python train.py --num_hidden_layers=16 --hidden_size=384 --num_attention_heads=6 --num_key_value_heads=6 --head_dim=64 --intermediate_size=1536 --vocab_size=32000 --hidden_act="gelu" --norm="layernorm" --norm_place="pre" --norm_eps=1e-05 --positions="alibi" --qk_norm=false --attn_scale=0.125 --bias="all" --tie_word_embeddings=true --parallel_block=false --init="normal" --init_std_qkv=0.015 --init_std_o=0.00265 --init_std_up=0.015 --init_std_down=0.00265 --optimizer="adamw" --learning_rate=0.00138 --beta1=0.9 --beta2=0.95 --weight_decay=0.11 --lr_head=0.0053 --max_grad_norm=1.0 --warmup_steps=531 --schedule="wsd" --decay_fraction=0.618 --decay_shape="linear" --final_lr_fraction=0.05 --batch_tokens=65536 --max_seq_len=1024 --doc_mask=true --train_tokens=324800000 --max_steps=4957 --dataset="wikipedia_en"
MLP neurons of a small language model. Each row is named by its layer, matrix (down: output weights) and neuron, and shows model dimensions 96-223. Each number is 200 + 20 x the weight over its row's rms, rounded and kept within 0 to 999.
Before each neuron's rows, "fires before" lists the tokens most often just after its 100 highest values on Wikipedia text that the model never trained on.

fires before: " |", " days", "+3"
L13.down407,218,234,225,215,215,205,190,206,223,205,159,193,240,216,209,225,184,208,234,171,205,177,201,206,165,192,200,211,188,183,206,229,208,199,189,199,203,201,282,212,201,201,205,190,185,172,223,186,165,228,222,220,191,234,213,197,204,211,197,220,177,235,183,216,220,165,201,215,201,189,209,177,196,215,175,180,194,208,191,198,171,183,196,207,188,193,168,199,192,200,251,185,198,226,193,190,172,228,229,227,243,200,189,186,218,198,165,196,223,180,184,199,187,225,248,166,194,249,171,193,229,186,166,176,212,180,205,172

fires before: " |"
L13.down1080,165,192,182,206,210,206,215,206,229,226,191,194,218,211,202,202,201,227,163,216,227,165,227,222,194,187,215,238,169,192,184,178,213,204,189,196,166,196,224,208,236,208,203,213,211,195,187,213,175,254,194,193,190,197,208,208,182,189,198,211,209,159,171,194,228,200,180,225,211,189,212,180,202,213,184,211,215,235,209,172,187,184,199,220,185,187,170,190,196,214,209,203,203,190,182,194,216,224,176,211,199,172,226,224,197,173,219,176,199,201,175,162,220,181,202,181,187,208,199,245,219,193,177,201,183,178,212,194

fires before: "\n", "-", " |", " Succeed"
L10.down157,170,222,208,191,191,184,213,216,155,205,239,208,199,198,209,195,190,159,207,196,221,217,239,210,220,174,207,267,184,205,185,217,210,187,190,215,205,219,197,235,179,190,201,220,202,233,182,192,196,181,214,177,199,222,211,242,198,215,183,184,198,162,220,227,213,189,216,189,202,180,218,222,192,210,229,193,199,211,235,214,186,187,167,195,194,164,237,187,165,195,175,202,202,185,214,231,205,241,206,216,228,183,197,196,207,206,213,221,211,181,195,231,199,213,189,205,203,217,208,190,181,183,219,211,189,224,206,202

fires before: " |", ",", "."
L2.down1003,189,203,229,223,208,249,192,199,227,198,191,195,203,240,200,182,182,170,178,195,205,210,190,181,231,168,191,201,212,212,213,193,214,163,220,177,182,203,230,206,181,219,241,178,198,206,187,199,170,186,175,197,193,187,241,207,211,193,205,221,200,208,191,204,194,221,158,191,217,204,189,175,211,232,184,180,186,182,160,196,229,163,219,180,230,213,200,186,186,205,208,176,183,213,234,201,197,194,198,180,199,204,217,240,246,200,159,166,173,218,184,210,188,198,206,190,234,190,209,211,219,201,199,205,212,205,193,245

fires before: "\n", " ", " Report"
L10.down730,201,187,209,223,213,207,189,211,201,200,175,209,169,231,197,202,217,218,205,165,196,204,103,214,219,58,184,223,185,203,217,207,190,183,197,209,197,203,256,186,216,202,219,183,190,176,189,227,207,192,209,193,158,222,204,232,214,181,180,182,175,207,167,198,192,207,207,218,184,216,224,180,200,206,216,194,214,198,193,215,216,199,196,225,188,222,219,199,194,225,195,191,220,183,176,210,193,228,208,198,181,186,208,210,193,233,205,231,182,227,187,196,210,192,216,173,217,195,182,196,204,225,188,217,231,217,219,186

fires before: " he", " the", " it", " she"
L2.down1530,206,226,209,213,211,187,186,240,191,195,184,213,222,183,180,183,220,157,205,192,201,211,234,185,173,199,177,202,202,247,210,181,199,199,211,197,191,210,201,176,228,207,203,211,234,239,208,173,186,155,221,186,225,226,214,170,226,209,237,204,199,226,197,207,194,203,219,220,227,243,180,196,204,203,167,172,213,223,221,186,211,191,199,236,191,198,184,188,210,183,207,200,169,187,190,190,201,182,198,184,233,196,185,202,197,178,223,158,206,196,220,183,195,254,170,206,201,185,218,166,178,210,233,222,190,190,224,192

fires before: ".", ",", " and", " in", " of"
L2.down1132,223,213,201,219,201,210,193,209,181,227,243,200,189,173,222,170,206,203,202,176,211,224,177,203,173,174,194,200,215,202,193,218,207,198,205,184,204,175,205,165,181,176,222,221,224,202,195,220,194,204,206,204,189,233,197,206,203,189,187,200,174,195,170,221,192,203,187,206,221,208,222,213,176,168,204,216,217,170,178,200,195,203,222,257,186,163,227,193,221,222,158,204,200,209,192,191,177,180,214,183,229,215,192,160,218,190,230,234,170,234,242,196,184,201,217,189,203,191,201,170,200,209,216,214,229,192,235,211

fires before: "s", ".", " in", "ed", " |"
L13.down713,151,219,206,193,187,178,210,207,197,200,204,208,192,216,187,177,189,213,188,228,205,223,198,197,190,189,228,235,189,218,168,181,178,212,191,211,163,198,202,185,216,205,200,161,182,193,236,189,231,205,193,204,197,236,196,183,202,201,192,194,194,228,211,219,213,219,189,229,203,194,184,180,185,201,183,187,204,212,216,217,175,191,211,172,188,190,176,199,175,209,189,205,205,197,208,180,208,226,171,183,240,213,195,196,227,208,205,211,189,191,236,185,201,154,186,191,191,196,165,239,217,168,225,219,202,210,213,204

fires before: " |", ":", "-", " December"
L2.down1317,180,206,172,199,194,224,180,191,178,219,205,172,181,182,184,157,215,217,209,222,199,188,142,197,154,219,173,205,181,175,233,195,197,183,211,203,195,176,187,151,227,196,212,183,240,219,205,183,203,196,181,192,179,211,205,236,212,199,197,184,193,237,210,210,185,193,185,209,206,198,184,209,229,167,236,217,226,176,172,210,194,222,211,208,191,201,220,197,223,215,192,193,201,194,182,192,190,207,206,182,201,206,203,170,220,217,219,175,211,214,215,230,165,199,233,201,226,193,220,205,208,212,175,178,192,277,195,206

fires before: "-"
L13.down417,222,189,231,201,213,207,229,207,233,216,204,196,176,189,192,177,199,222,188,222,214,196,197,205,171,200,211,206,211,187,221,213,182,177,229,217,173,209,149,187,207,177,226,187,208,200,193,223,204,185,186,193,215,198,219,197,194,204,170,184,213,172,197,179,176,211,197,208,179,227,187,188,189,169,208,195,207,173,181,189,187,218,206,170,179,221,243,210,225,204,192,229,225,203,184,224,192,202,215,179,185,228,185,176,197,182,202,211,195,164,223,195,184,203,198,240,190,179,224,197,221,187,196,172,181,241,220,205

fires before: "\n", " ", " Report", " |", " 1"
L2.down864,188,170,204,230,203,181,227,211,231,184,188,202,210,200,198,235,201,238,195,206,165,201,222,216,217,200,170,234,212,220,209,198,194,203,212,202,201,214,203,189,156,217,201,216,212,175,168,218,178,210,239,247,194,168,215,180,208,232,204,219,209,161,208,213,210,194,213,186,190,176,198,198,175,205,190,200,179,215,177,185,192,179,192,183,215,221,169,215,220,185,177,209,210,199,188,212,213,230,181,240,216,195,213,195,191,201,183,191,136,208,199,182,214,199,193,166,187,192,207,207,189,166,176,191,192,170,218,185

fires before: ".", "us", "su", "-", "e", " Yet"
L9.down657,206,215,217,208,220,215,189,179,230,178,211,217,201,209,195,230,189,200,246,170,224,189,207,199,190,190,201,202,234,199,200,231,195,196,196,201,181,201,203,189,180,184,210,227,178,196,211,203,200,195,180,188,196,185,241,206,229,189,194,199,223,181,199,198,217,213,225,223,207,236,186,186,204,208,212,204,192,197,205,168,214,205,192,213,204,229,217,190,186,202,186,192,167,194,195,193,241,180,193,228,172,189,196,210,210,182,184,209,207,183,182,183,174,226,205,199,173,165,155,222,205,197,200,188,214,196,179,191

fires before: " is", " were", " are", " was", "."
L2.down54,201,197,178,173,236,199,181,191,208,201,223,235,206,191,172,211,210,228,176,197,220,180,224,159,220,212,218,181,225,222,199,224,260,155,193,213,184,190,176,176,217,185,209,209,205,187,208,184,149,223,182,218,200,212,211,223,203,192,202,202,193,187,198,170,212,207,212,236,175,164,201,203,245,232,236,197,201,220,157,176,182,183,195,201,204,226,202,180,202,207,204,182,230,155,209,215,188,178,243,222,227,199,226,211,196,225,218,213,193,193,185,184,210,218,188,213,199,232,179,195,191,194,197,194,197,184,206,195

fires before: " |", ";", "\n"
L9.down516,184,197,205,208,171,200,229,192,197,232,177,200,217,238,203,200,176,203,255,199,202,187,199,226,187,188,234,213,184,181,175,209,167,173,187,173,205,247,211,177,207,215,218,203,209,181,195,204,184,207,192,225,221,226,181,184,230,189,176,178,199,175,218,192,187,213,174,202,217,172,190,203,209,195,217,195,200,211,192,163,204,234,214,189,179,174,193,212,177,202,214,185,191,214,240,233,166,201,186,226,223,186,219,228,235,232,231,231,211,223,160,203,167,195,174,199,229,185,217,236,169,181,189,220,195,211,233,233

fires before: " in", " on", " at", " to", " as"
L9.down796,210,195,210,193,220,179,193,229,195,201,194,191,220,169,182,194,196,186,204,205,192,170,184,241,197,216,206,181,199,196,183,173,179,232,209,170,139,224,212,194,196,199,205,200,159,178,198,220,246,172,195,184,168,204,214,228,191,167,235,188,220,200,176,182,170,223,201,204,192,226,238,199,160,197,160,182,212,181,196,211,182,175,190,209,202,191,207,204,225,176,196,185,218,203,193,169,189,197,164,213,211,195,181,201,201,194,222,174,203,180,218,200,205,210,169,216,181,182,214,175,200,233,224,183,183,215,180,206

fires before: "A", "a", " a", "OV", " A", "AR"
L13.down1515,188,190,189,188,217,182,246,218,188,223,201,209,195,181,180,202,184,181,202,179,200,152,209,179,214,217,213,166,204,189,206,182,170,210,190,215,193,216,248,190,230,204,190,212,210,171,216,179,221,235,200,175,209,221,220,188,191,208,194,179,207,208,194,204,214,168,172,189,206,190,231,178,184,177,178,200,172,203,155,200,213,237,207,178,171,218,179,190,241,160,197,201,159,206,195,202,189,171,202,238,239,219,204,208,203,199,216,215,198,181,195,208,177,216,171,208,211,188,195,184,200,195,202,221,208,203,181,184

fires before: " of"
L9.down331,183,205,195,230,171,196,232,216,179,205,192,188,210,211,190,186,202,163,186,222,211,165,220,197,182,185,213,171,216,156,186,200,238,187,156,187,203,161,224,166,195,190,195,234,191,210,211,224,178,230,191,228,222,208,212,194,167,205,196,226,217,170,191,201,204,221,212,217,215,211,212,201,208,171,194,191,178,179,197,194,226,199,204,219,246,195,222,209,187,214,225,215,239,223,221,175,210,220,193,163,188,204,180,190,172,199,201,191,226,220,231,208,209,184,199,174,186,189,222,208,202,181,180,217,234,212,166,220

fires before: "|", " |", " to", " the"
L9.down1155,195,208,203,242,182,211,208,211,204,211,217,202,195,186,201,207,177,204,229,168,200,180,236,187,185,221,207,219,210,221,184,247,229,168,217,190,165,204,260,206,160,211,199,197,165,175,157,192,226,143,207,195,205,216,193,225,175,163,190,209,184,238,183,169,230,229,219,181,178,208,206,204,183,177,228,208,203,217,206,236,206,195,173,192,202,179,221,180,223,206,199,222,179,213,219,213,226,171,207,268,195,184,185,184,246,239,196,237,171,186,165,200,197,232,167,187,199,196,192,188,198,172,196,189,166,187,214,205

fires before: " by", " as", " for", "\n", " to", "---|---|---|---|"
L2.down1481,232,192,184,174,206,174,230,213,203,186,193,165,195,224,215,170,195,189,164,173,145,212,220,205,195,186,186,186,210,185,179,203,199,242,236,195,207,174,205,177,229,185,189,168,201,172,186,228,177,216,193,203,176,194,193,262,213,195,208,224,191,239,182,183,199,179,203,207,205,198,178,188,194,197,225,199,205,184,205,186,183,205,226,186,211,161,184,235,207,220,239,216,218,206,200,188,248,191,168,209,154,198,184,200,228,230,242,201,178,199,207,230,231,199,181,192,177,178,198,212,195,208,159,215,190,174,220,187

fires before: ":", " February", " January", " December", " April", " July"
L10.down293,221,177,181,216,212,186,234,189,192,213,193,196,205,199,218,201,180,167,216,189,167,168,225,238,197,279,200,183,243,216,173,207,229,155,201,186,196,230,232,187,210,186,172,215,209,193,210,185,248,177,193,229,263,178,213,182,209,192,208,186,199,210,209,182,198,178,192,205,195,138,175,208,189,184,219,181,217,180,213,188,211,217,208,165,200,179,210,227,214,215,182,187,203,219,225,204,219,172,160,207,194,218,216,181,176,193,198,221,176,198,217,199,190,179,222,214,217,184,194,219,190,187,196,218,174,194,213,212

fires before: " |", "---|---|---|---|", "\n", ".", ":", " from"
L13.down362,190,187,198,205,189,205,214,186,188,184,225,200,181,198,182,200,158,221,234,182,183,250,183,217,214,180,225,171,234,159,225,202,167,212,178,202,220,187,267,168,215,205,184,186,186,195,206,185,208,192,142,206,172,204,230,179,221,229,207,189,194,244,206,227,179,206,195,227,230,171,200,197,234,243,200,192,213,205,227,189,236,198,204,211,156,212,200,204,199,205,186,175,190,254,196,200,201,179,194,229,208,198,178,211,205,211,203,189,229,181,177,203,182,189,181,231,205,197,226,198,237,194,208,200,221,204,192,179

fires before: " of", ":", " |", " and", "==", "."
L13.down880,168,198,195,234,228,194,172,198,212,195,191,170,184,178,193,212,202,214,218,214,203,208,179,217,204,197,206,194,237,213,197,213,195,214,221,183,194,205,225,209,194,215,190,213,194,249,176,203,172,194,198,189,241,190,207,216,224,172,199,209,206,205,185,196,178,190,164,178,220,192,168,216,193,236,212,207,213,182,194,166,194,185,222,214,196,205,198,214,200,211,210,184,211,208,222,183,172,175,176,215,184,192,198,175,223,166,209,194,200,195,206,192,170,219,209,186,193,167,164,168,196,199,200,211,220,224,176,208

fires before: "to", " to", "t", " a", " where"
L13.down999,204,187,185,234,216,209,192,214,181,215,196,188,204,217,173,210,202,186,210,158,179,173,204,189,214,248,180,161,219,189,197,195,233,215,226,228,221,191,204,177,225,207,235,203,243,178,197,200,184,181,200,169,236,201,230,219,164,183,205,193,176,201,219,205,224,185,228,193,207,187,182,198,228,190,192,181,202,245,173,233,218,175,159,183,201,224,194,188,179,193,192,177,178,192,228,233,208,181,203,173,246,239,192,193,203,171,189,198,192,197,189,202,204,202,211,196,201,258,177,197,181,228,205,232,199,218,192,216

fires before: " |", "matic", "\n"
L13.down1493,184,201,183,216,226,218,181,201,231,211,176,186,229,204,196,198,227,205,180,229,161,162,217,233,204,183,176,221,225,200,218,218,208,166,215,204,185,200,259,192,173,222,205,223,219,225,200,193,161,171,146,180,205,179,191,228,221,217,207,205,230,205,164,171,208,206,207,193,212,200,213,235,207,206,241,229,191,202,189,219,216,213,171,235,195,201,218,177,200,213,200,195,205,222,212,233,209,207,189,199,203,228,190,201,197,216,207,224,193,156,222,199,213,189,212,195,234,199,181,179,192,183,206,168,201,223,214,212

fires before: " |"
L10.down1042,209,181,218,176,206,193,198,199,174,178,221,222,204,229,219,148,193,177,219,211,219,191,191,197,207,222,201,214,219,219,226,191,208,171,184,226,165,185,193,205,189,187,182,207,179,208,172,199,186,155,200,185,215,180,204,187,219,201,212,211,182,201,168,203,173,233,177,228,216,191,133,235,189,172,200,211,193,208,208,203,193,202,222,148,217,184,226,183,212,223,210,219,211,181,189,193,181,171,204,186,204,221,179,229,203,223,192,214,178,186,227,185,219,175,201,125,210,188,215,231,186,225,215,184,188,200,183,203

fires before: "."
L10.down424,218,168,214,196,212,202,184,207,189,179,197,224,198,181,179,176,203,229,185,186,184,199,250,197,201,206,157,167,218,174,212,176,194,219,225,187,191,178,186,200,185,170,216,219,205,178,161,186,210,165,204,184,190,209,215,215,198,215,190,174,187,191,211,188,191,170,209,203,210,168,197,206,209,217,213,216,223,185,219,183,233,183,204,217,198,167,197,212,206,157,231,204,209,181,221,174,197,227,229,207,206,172,228,175,179,182,144,218,187,223,204,215,156,210,179,198,183,213,208,195,231,204,205,209,160,171,206,178

fires before: "s", " m", "V", "c"
L9.down366,205,188,177,200,170,216,180,227,208,228,188,229,193,184,197,173,181,167,182,197,209,202,207,163,224,250,192,207,226,214,207,203,195,199,210,216,196,204,220,202,221,181,187,227,204,180,208,176,201,196,253,191,231,204,223,235,214,149,220,201,188,227,238,198,231,181,188,235,185,213,198,207,203,226,211,213,179,193,207,205,214,213,173,204,204,226,195,217,217,224,175,221,172,201,169,183,195,206,165,227,209,212,193,193,181,163,202,194,177,217,172,240,199,197,197,182,173,211,193,216,227,235,202,232,194,210,206,192

fires before: " |", " October", " September"
L13.down276,183,203,210,205,184,180,202,220,183,204,170,211,194,245,224,182,189,156,222,180,230,187,198,155,200,210,213,178,202,221,195,213,189,179,203,152,188,191,267,204,205,187,201,196,218,201,231,162,183,184,219,191,221,212,188,208,245,191,176,207,176,206,187,206,201,193,213,233,232,202,196,159,201,215,260,212,196,195,220,216,236,197,183,215,170,180,178,193,173,201,203,175,217,199,237,201,232,207,176,202,178,214,201,194,214,200,193,213,193,236,197,226,208,170,177,176,227,169,189,227,121,186,187,199,207,188,224,215

fires before: " |", " season", ":", " year", ","
L2.down395,202,209,187,206,186,191,178,205,186,197,199,156,202,214,208,206,195,206,225,193,195,232,229,198,198,216,219,219,216,184,185,195,207,148,213,217,211,193,232,193,193,207,216,191,191,192,161,184,181,206,207,182,226,215,193,231,190,189,158,209,221,196,192,210,197,198,204,203,194,198,185,183,196,205,182,191,203,239,170,208,205,186,210,186,198,182,189,200,195,232,196,189,198,201,202,210,218,181,201,215,208,191,188,229,237,200,215,188,220,191,190,189,179,194,218,218,216,206,199,229,206,222,177,196,195,212,205,230

fires before: ":"
L13.down1278,218,201,188,196,202,166,185,244,204,223,180,181,218,200,200,190,219,213,179,214,210,234,238,186,210,212,179,202,193,206,226,209,234,204,207,183,184,241,230,207,171,181,171,199,148,209,186,201,184,210,211,221,206,211,174,189,200,219,175,216,220,211,183,176,202,187,223,212,177,228,211,197,200,197,210,209,179,219,185,199,225,217,201,229,191,196,197,163,238,192,208,219,241,192,228,212,220,221,196,224,210,205,180,209,225,203,202,212,197,190,224,185,227,232,239,190,193,209,204,183,244,187,260,202,215,218,187,177

fires before: ".", " ==", "==", ":"
L13.down294,241,231,201,217,192,199,187,213,196,189,186,199,213,177,192,198,211,239,187,217,212,207,222,205,213,212,193,187,237,209,219,203,211,184,211,198,204,190,238,209,218,205,181,169,206,208,220,199,187,214,187,219,226,213,192,186,180,208,202,177,205,184,170,214,218,211,219,191,178,182,219,182,175,181,138,183,186,205,237,177,201,205,208,198,216,226,218,200,209,158,207,212,206,181,214,196,186,190,201,229,203,176,183,198,196,182,213,210,191,218,220,211,216,182,206,192,177,213,232,198,211,180,192,236,179,181,188,172

fires before: "\n", " "
L2.down520,204,156,221,218,222,235,212,207,209,202,208,207,219,192,218,225,159,228,203,172,195,218,194,200,185,155,166,244,200,212,183,222,199,200,226,230,193,213,221,226,231,202,221,201,208,189,157,193,190,224,226,233,153,179,219,206,190,204,204,198,216,194,175,214,214,209,217,202,205,212,203,191,184,205,207,177,184,216,184,196,180,186,188,198,190,206,182,218,181,208,165,228,196,203,183,238,200,190,204,216,207,216,197,192,227,201,191,204,170,173,177,192,183,209,201,186,188,192,194,171,198,159,162,221,181,162,202,239

fires before: " |", " is", " was", " has"
L9.down1171,211,192,219,219,215,202,215,203,176,179,187,221,224,169,246,187,206,201,200,181,182,217,243,178,222,212,216,188,192,221,203,213,211,207,189,203,237,204,171,208,218,161,214,254,202,213,207,187,225,220,201,213,215,201,204,197,214,205,222,163,198,219,165,208,212,195,212,213,175,173,190,184,222,165,209,198,211,188,198,198,217,200,221,208,185,175,186,171,194,204,199,236,186,220,218,190,193,174,217,197,183,190,221,189,223,209,217,205,164,247,185,180,217,216,200,229,198,183,216,172,183,199,216,188,155,196,233,180

fires before: "\n", " ", ":", ")", "---|---|---|---|"
L13.down749,180,196,198,231,222,222,189,240,191,209,203,224,186,218,225,165,177,200,209,198,196,214,222,162,216,213,181,210,203,195,218,204,222,247,208,210,203,211,187,198,195,193,201,209,164,170,181,178,168,184,221,223,242,220,172,216,166,178,193,216,208,191,169,167,195,199,200,226,188,209,203,194,210,204,212,194,184,201,203,203,209,168,192,204,212,212,204,196,194,190,191,193,162,194,220,229,185,197,205,192,193,192,220,208,228,192,167,193,161,199,201,208,201,229,212,181,186,184,224,162,201,174,186,178,190,197,199,225

fires before: " |", " the", "'"
L10.down171,218,229,229,188,177,221,217,194,192,216,222,195,198,215,151,208,202,204,226,219,194,213,182,228,220,189,206,205,188,181,202,199,193,209,215,185,193,188,186,183,230,207,201,200,213,193,192,197,202,162,197,190,215,220,178,208,195,219,180,210,182,189,212,198,196,189,165,174,221,223,196,203,197,175,246,215,228,200,172,202,211,199,185,186,175,192,185,204,185,208,168,187,205,191,232,215,170,202,188,214,221,208,210,242,182,215,193,211,221,219,195,187,178,204,220,203,201,211,181,239,195,167,202,200,159,191,214,200

fires before: " that", " he", " a"
L10.down548,216,214,189,223,204,213,188,222,194,204,226,205,210,196,203,187,213,174,197,166,201,191,195,185,188,222,208,159,182,177,182,222,251,180,209,200,194,214,180,171,205,184,203,203,198,238,218,230,202,161,187,202,184,181,204,183,200,206,205,239,221,203,217,222,200,199,227,169,227,215,181,181,201,176,203,185,213,197,180,163,239,247,226,190,172,250,176,188,208,204,196,181,201,187,179,203,200,172,183,258,236,202,203,196,183,189,184,208,208,202,191,180,191,197,202,188,213,181,195,195,186,215,195,191,227,187,233,212

fires before: "\n", " "
L2.down1395,201,153,213,239,225,209,211,208,230,209,208,226,211,200,209,202,187,241,202,207,186,210,191,231,183,181,184,233,208,233,201,224,208,185,206,196,198,214,205,224,195,207,216,197,214,162,130,227,185,204,214,242,167,172,241,207,174,223,196,192,187,168,207,234,209,201,208,210,192,201,193,205,182,207,213,187,195,219,172,188,165,210,169,177,201,228,197,208,196,201,144,253,216,215,191,212,184,203,196,210,206,211,223,221,195,214,181,214,151,198,184,197,194,199,174,174,197,199,217,157,201,185,136,189,186,179,221,208

fires before: " |", ";", "th", " 4", "."
L9.down231,213,190,215,231,177,183,222,212,210,187,191,228,186,208,213,197,199,221,189,226,178,179,217,232,222,249,220,200,202,196,176,225,229,155,193,192,179,205,212,154,197,179,188,177,194,194,238,177,214,202,195,208,202,198,194,202,231,188,180,196,176,158,173,183,192,175,179,200,183,183,203,192,160,164,213,207,200,192,191,193,208,204,209,202,192,188,170,213,209,200,201,188,231,180,201,241,174,204,152,212,177,212,191,207,195,187,211,208,174,198,192,191,215,202,168,191,211,182,213,212,199,202,187,204,203,193,235,208

fires before: "\"", "\".", "\","
L10.down445,185,185,198,182,159,233,171,180,185,196,207,241,197,170,208,228,189,207,213,211,240,198,240,186,205,210,225,211,210,200,210,201,197,201,207,194,208,184,226,176,205,176,209,219,206,205,193,202,217,192,180,221,218,215,200,196,207,196,227,191,212,183,202,190,193,169,182,213,195,189,218,220,188,206,267,209,182,202,201,218,211,209,213,212,186,168,165,196,194,180,163,209,220,180,188,210,199,202,185,213,206,180,242,197,176,190,208,221,214,203,169,213,175,216,255,155,224,196,198,198,177,202,195,181,227,199,224,210

fires before: " of", " the", " to", ")"
L2.down821,187,198,175,154,222,215,189,213,206,202,204,179,212,197,197,199,189,196,203,180,179,186,194,223,208,178,179,182,216,223,200,199,231,222,190,201,205,216,200,179,197,226,242,208,196,228,211,178,197,185,191,185,212,195,175,235,182,201,194,215,197,190,225,252,229,186,188,178,187,206,204,211,210,189,169,215,218,181,198,172,183,204,225,219,154,193,196,245,215,201,198,216,203,195,174,175,216,191,195,204,212,202,191,188,216,215,178,191,222,188,216,208,234,215,235,213,236,200,176,188,202,225,222,189,210,187,154,189

fires before: "s", "."
L13.down1323,244,221,214,146,162,201,187,218,203,197,194,210,188,188,211,187,191,196,182,204,236,191,204,160,232,201,188,210,167,208,205,196,186,209,192,188,220,216,237,184,218,217,188,181,212,222,206,190,202,199,180,211,186,191,162,189,196,226,207,204,217,237,198,170,161,246,196,199,171,225,163,206,205,192,225,242,180,174,243,198,198,254,203,200,222,204,191,187,196,214,210,234,183,214,208,199,183,234,197,207,197,170,213,217,194,185,191,166,186,197,187,211,196,175,195,238,177,214,205,169,235,193,204,198,178,202,156,176

fires before: "ing", " to"
L9.down134,215,212,153,217,218,226,184,181,212,190,200,209,196,193,222,183,176,185,178,209,206,203,194,199,175,182,179,209,213,218,183,215,233,182,190,216,179,192,176,228,215,215,231,207,262,205,235,189,192,188,202,221,226,206,174,200,220,197,182,223,197,210,185,216,195,172,236,223,211,195,231,209,194,210,205,200,212,186,201,200,213,189,185,200,177,188,191,194,202,172,237,192,181,228,161,205,209,206,200,188,210,209,166,196,199,167,226,210,219,184,232,197,225,200,187,226,227,204,232,183,223,193,172,238,179,183,179,193